Weights of a small transformer language model.
Size: 6 heads of 32, MLP 448 SwiGLU, vocabulary 2048.
Training: a variant of Adam for these matrices, 124M tokens, 7544 steps.
MLP neurons of a small language model. Each row is named by its layer, matrix (gate and up: input weights) and neuron, and shows model dimensions 112-175. Each number is 50 + 12 x the weight over its row's rms, rounded and kept within 0 to 99. A neuron's up and down rows have the sign that makes its largest values positive.
After each neuron's rows, "fires after" lists the tokens most often just before its 100 highest values on Wikipedia text that the model never trained on; "fires in" lists the words (lower case) most often at its 100 highest values on Wikipedia text that the model never trained on.

L2.gate194:51 28 59 64 60 54 35 25 57 58 42 56 58 48 56 36 59 31 56 47 59 47 59 39 53 44 53 44 68 52 61 65 38 36 65 54 47 51 62 62 55 37 43 57 76 53 57 34 65 36 39 45 50 32 71 47 34 66 57 47 66 34 40 62
L2.up194:34 54 58 70 51 55 58 40 90 50 46 54 42 59 37 47 45 32 58 52 40 42 62 42 50 38 36 41 60 69 66 65 55 72 58 58 40 51 39 55 44 50 50 54 58 56 48 57 44 22 49 47 55 41 38 37 47 35 36 49 47 78 55 41
fires after: "2", " gu", "urr"
fires in: "2023", "2014", "2024", "2026", "2025", "2006"

L3.gate158:46 55 34 43 61 64 36 45 39 49 38 75 34 79 78 36 40 67 46 42 49 52 52 68 52 34 55 44 41 46 61 36 48 61 68 39 54 40 40 46 72 38 39 68 69 41 70 49 62 58 51 40 51 56 58 55 61 50 43 39 41 45 60 40
L3.up158:41 58 47 29 71 60 54 36 37 66 40 66 45 53 63 58 43 45 48 49 71 36 41 77 33 50 63 49 42 47 51 50 34 57 47 57 57 16 51 36 49 41 54 64 49 56 67 58 60 66 31 15 51 67 52 69 42 62 46 48 54 47 55 41
fires after: "."
fires in: "the", "these", "there"

L5.gate100:36 38 40 59 36 49 38 38 62 60 43 64 65 42 68 41 53 57 49 19 61 55 33 48 61 54 37 42 52 74 39 58 52 41 44 57 43 46 41 44 60 49 40 77 69 30 67 50 57 53 48 28 65 54 36 63 35 21 75 22 48 71 57 60
L5.up100:48 40 14 58 53 55 30 56 40 49 51 80 51 57 51 80 52 48 51 43 29 50 52 24 54 63 27 51 29 72 45 34 53 54 45 50 48 50 55 43 44 56 47 57 47 35 56 46 67 44 65 53 41 43 58 43 48 48 45 51 50 70 72 67
fires after: ",", " b", ".", " B"
fires in: "and", "as"

L2.gate162:51 30 58 42 60 15 28 59 63 54 45 56 49 63 43 29 60 38 36 28 53 75 63 62 47 49 68 33 61 53 31 57 57 55 54 40 57 61 37 40 66 40 45 43 45 77 65 32 61 41 55 51 47 39 49 26 71 46 53 46 53 53 50 53
L2.up162:47 47 39 66 54 45 49 61 52 44 46 49 30 58 57 44 66 62 47 60 53 39 71 60 16 62 58 37 55 48 39 54 43 14 45 47 71 46 62 38 46 63 61 36 28 62 57 52 51 52 44 56 64 38 60 30 71 49 61 66 41 27 29 56
fires after: " Cent", "stit", " C", " H", "echn", "osp"
fires in: "center", "institute", "council", "technology", "hospital", "department"

L2.gate143:44 46 53 50 40 74 47 48 33 67 58 40 54 60 38 60 54 60 52 48 62 24 44 55 57 61 47 49 79 69 49 63 56 47 53 56 50 53 60 65 71 50 55 48 56 67 39 56 79 58 46 30 32 42 52 38 65 59 42 47 64 64 65 53
L2.up143:85 44 59 62 57 45 47 54 32 54 57 44 36 54 23 45 53 70 60 38 73 59 43 44 62 38 33 35 48 45 54 49 52 79 34 49 51 46 40 35 16 49 56 31 51 27 42 45 67 49 50 46 65 53 47 57 68 50 50 53 53 42 53 38
fires after: "2"
fires in: "2002", "2008", "2001", "2026", "2007", "2006"

L5.gate91:54 73 68 45 44 68 45 39 32 39 61 39 27 45 51 25 64 57 53 49 86 46 62 36 58 38 75 40 39 55 45 40 42 68 67 42 73 46 60 44 46 49 61 48 50 51 64 42 45 50 63 36 57 52 41 49 40 53 37 60 41 61 50 48
L5.up91:47 42 42 38 68 53 23 57 53 55 38 44 41 54 42 46 41 76 39 46 68 37 60 49 52 56 41 34 35 61 53 53 40 60 53 48 36 49 48 50 49 46 54 40 61 36 29 36 56 44 54 39 64 42 67 55 73 51 54 69 64 54 64 37
fires after: ".", " where", ")."
fires in: "he", "this"

L3.gate402:49 58 46 48 53 58 48 64 33 37 43 69 57 79 68 28 56 59 61 43 75 55 60 50 39 55 62 61 65 53 50 64 53 25 40 28 60 54 61 47 48 56 42 25 37 62 51 45 57 46 43 56 51 42 72 34 57 73 63 52 76 40 61 39
L3.up402:49 45 75 70 45 46 42 52 51 51 60 38 62 51 46 51 57 61 45 64 67 37 53 52 47 59 46 36 49 47 38 54 56 44 54 46 63 53 56 45 61 34 29 49 45 56 50 78 77 51 27 58 52 48 59 64 31 57 43 66 51 42 72 46
fires after: " Cent", " Min", " Le", " Mo", "w", "te"
fires in: "center", "minister", "lee", "committee", "ewer"

L8.gate83:40 65 47 60 35 55 39 54 43 54 62 66 53 57 55 72 59 53 25 60 44 45 32 72 61 59 38 53 47 57 40 52 56 60 38 54 33 45 67 58 64 52 49 32 57 24 70 57 61 75 29 61 45 53 47 52 51 58 54 53 46 50 45 48
L8.up83:49 57 40 28 44 67 49 58 70 59 30 69 37 51 63 63 62 38 66 35 62 50 39 62 45 58 34 44 49 51 42 49 63 76 54 50 58 53 41 54 54 41 35 51 38 56 59 49 38 59 49 49 55 49 58 16 45 45 51 66 56 54 36 48
fires after: "–", " r", "ail", " pl", " w", " R"
fires in: "1", "railroad", "route", "2", "raised", "3"

L3.gate317:63 38 43 52 61 59 46 73 49 52 24 70 65 44 57 44 59 66 45 39 45 46 41 55 29 42 39 35 20 65 57 41 45 37 50 51 36 53 57 86 60 35 51 55 48 44 70 43 65 38 47 16 65 53 68 61 34 35 75 50 61 44 51 61
L3.up317:49 48 60 67 56 52 45 52 48 46 45 52 48 41 46 69 57 56 61 71 62 25 58 49 33 67 43 51 40 26 58 46 35 53 41 49 69 55 76 65 44 40 53 42 24 62 35 53 81 41 63 45 55 47 51 41 69 62 71 50 65 48 54 59
fires after: " c", " h", " H", "S", " w", " and"
fires in: "check", "moved", "whether", "she", "henry", "how"

L3.gate103:38 68 45 39 33 70 51 33 43 53 53 52 41 56 41 62 47 45 43 33 45 20 49 48 44 53 50 54 72 50 41 53 60 38 62 51 39 30 33 47 56 52 36 47 58 55 45 37 81 44 49 52 54 42 58 48 73 51 47 41 56 55 60 72
L3.up103:60 30 64 55 41 48 26 47 45 07 61 60 36 40 44 55 62 56 53 40 50 51 45 70 40 59 40 42 49 56 21 32 56 55 35 38 28 60 67 61 32 40 66 28 30 61 58 53 51 52 53 59 42 69 41 47 63 45 36 49 38 49 45 53
fires after: " ", "2"
fires in: "19", "2020", "21", "2021", "19th"

L5.gate124:39 46 51 52 47 45 58 49 50 59 56 56 36 59 33 50 30 61 30 47 56 32 66 52 73 52 55 39 45 41 58 54 51 45 65 55 53 57 52 58 21 60 50 59 40 68 55 31 62 65 51 37 34 52 68 21 53 41 58 59 72 50 82 59
L5.up124:40 65 50 54 32 40 37 52 40 61 53 43 42 49 53 61 51 54 54 50 61 47 71 43 46 47 48 53 67 49 41 44 32 38 48 38 50 52 63 66 36 49 73 49 43 58 49 49 47 64 38 46 39 52 60 41 68 60 57 48 58 37 62 60
fires after: " was", " bec", " is", " are", "urr"
fires in: "not", "also", "become", "then", "currently"

L5.gate231:54 54 67 62 47 46 39 36 28 43 42 63 41 76 45 47 61 57 65 47 31 68 44 68 34 42 30 20 45 37 53 58 66 62 46 42 35 58 44 66 53 47 47 66 50 34 37 69 53 49 39 22 55 56 40 67 37 82 70 30 71 51 60 44
L5.up231:60 48 39 69 66 36 52 42 54 38 27 42 37 69 23 39 48 50 54 50 40 46 52 62 63 82 53 52 55 54 56 63 46 28 22 41 42 59 36 53 49 54 54 57 51 56 55 44 81 59 56 40 40 46 50 47 61 55 55 33 49 45 55 57
fires after: " w", ".", " The", "W", "S"
fires in: "he", "wrote", "these", "whether", "subsequently", "she"

L2.gate124:39 49 60 45 68 64 62 35 29 55 61 43 51 40 45 61 53 71 48 44 77 46 68 75 61 58 52 55 64 48 38 46 37 40 59 38 43 40 43 41 34 56 37 47 46 47 51 56 61 73 53 19 43 54 56 46 70 47 41 48 43 55 67 34
L2.up124:48 40 52 72 44 30 58 59 65 63 64 46 53 53 70 45 53 51 58 52 51 58 51 42 33 30 78 46 33 54 51 56 61 51 43 60 33 68 49 36 67 50 62 48 80 49 40 59 40 56 47 41 49 58 36 46 45 33 39 54 58 47 39 54
fires after: ",", ".", " h"
fires in: "but", "however", "since", "before"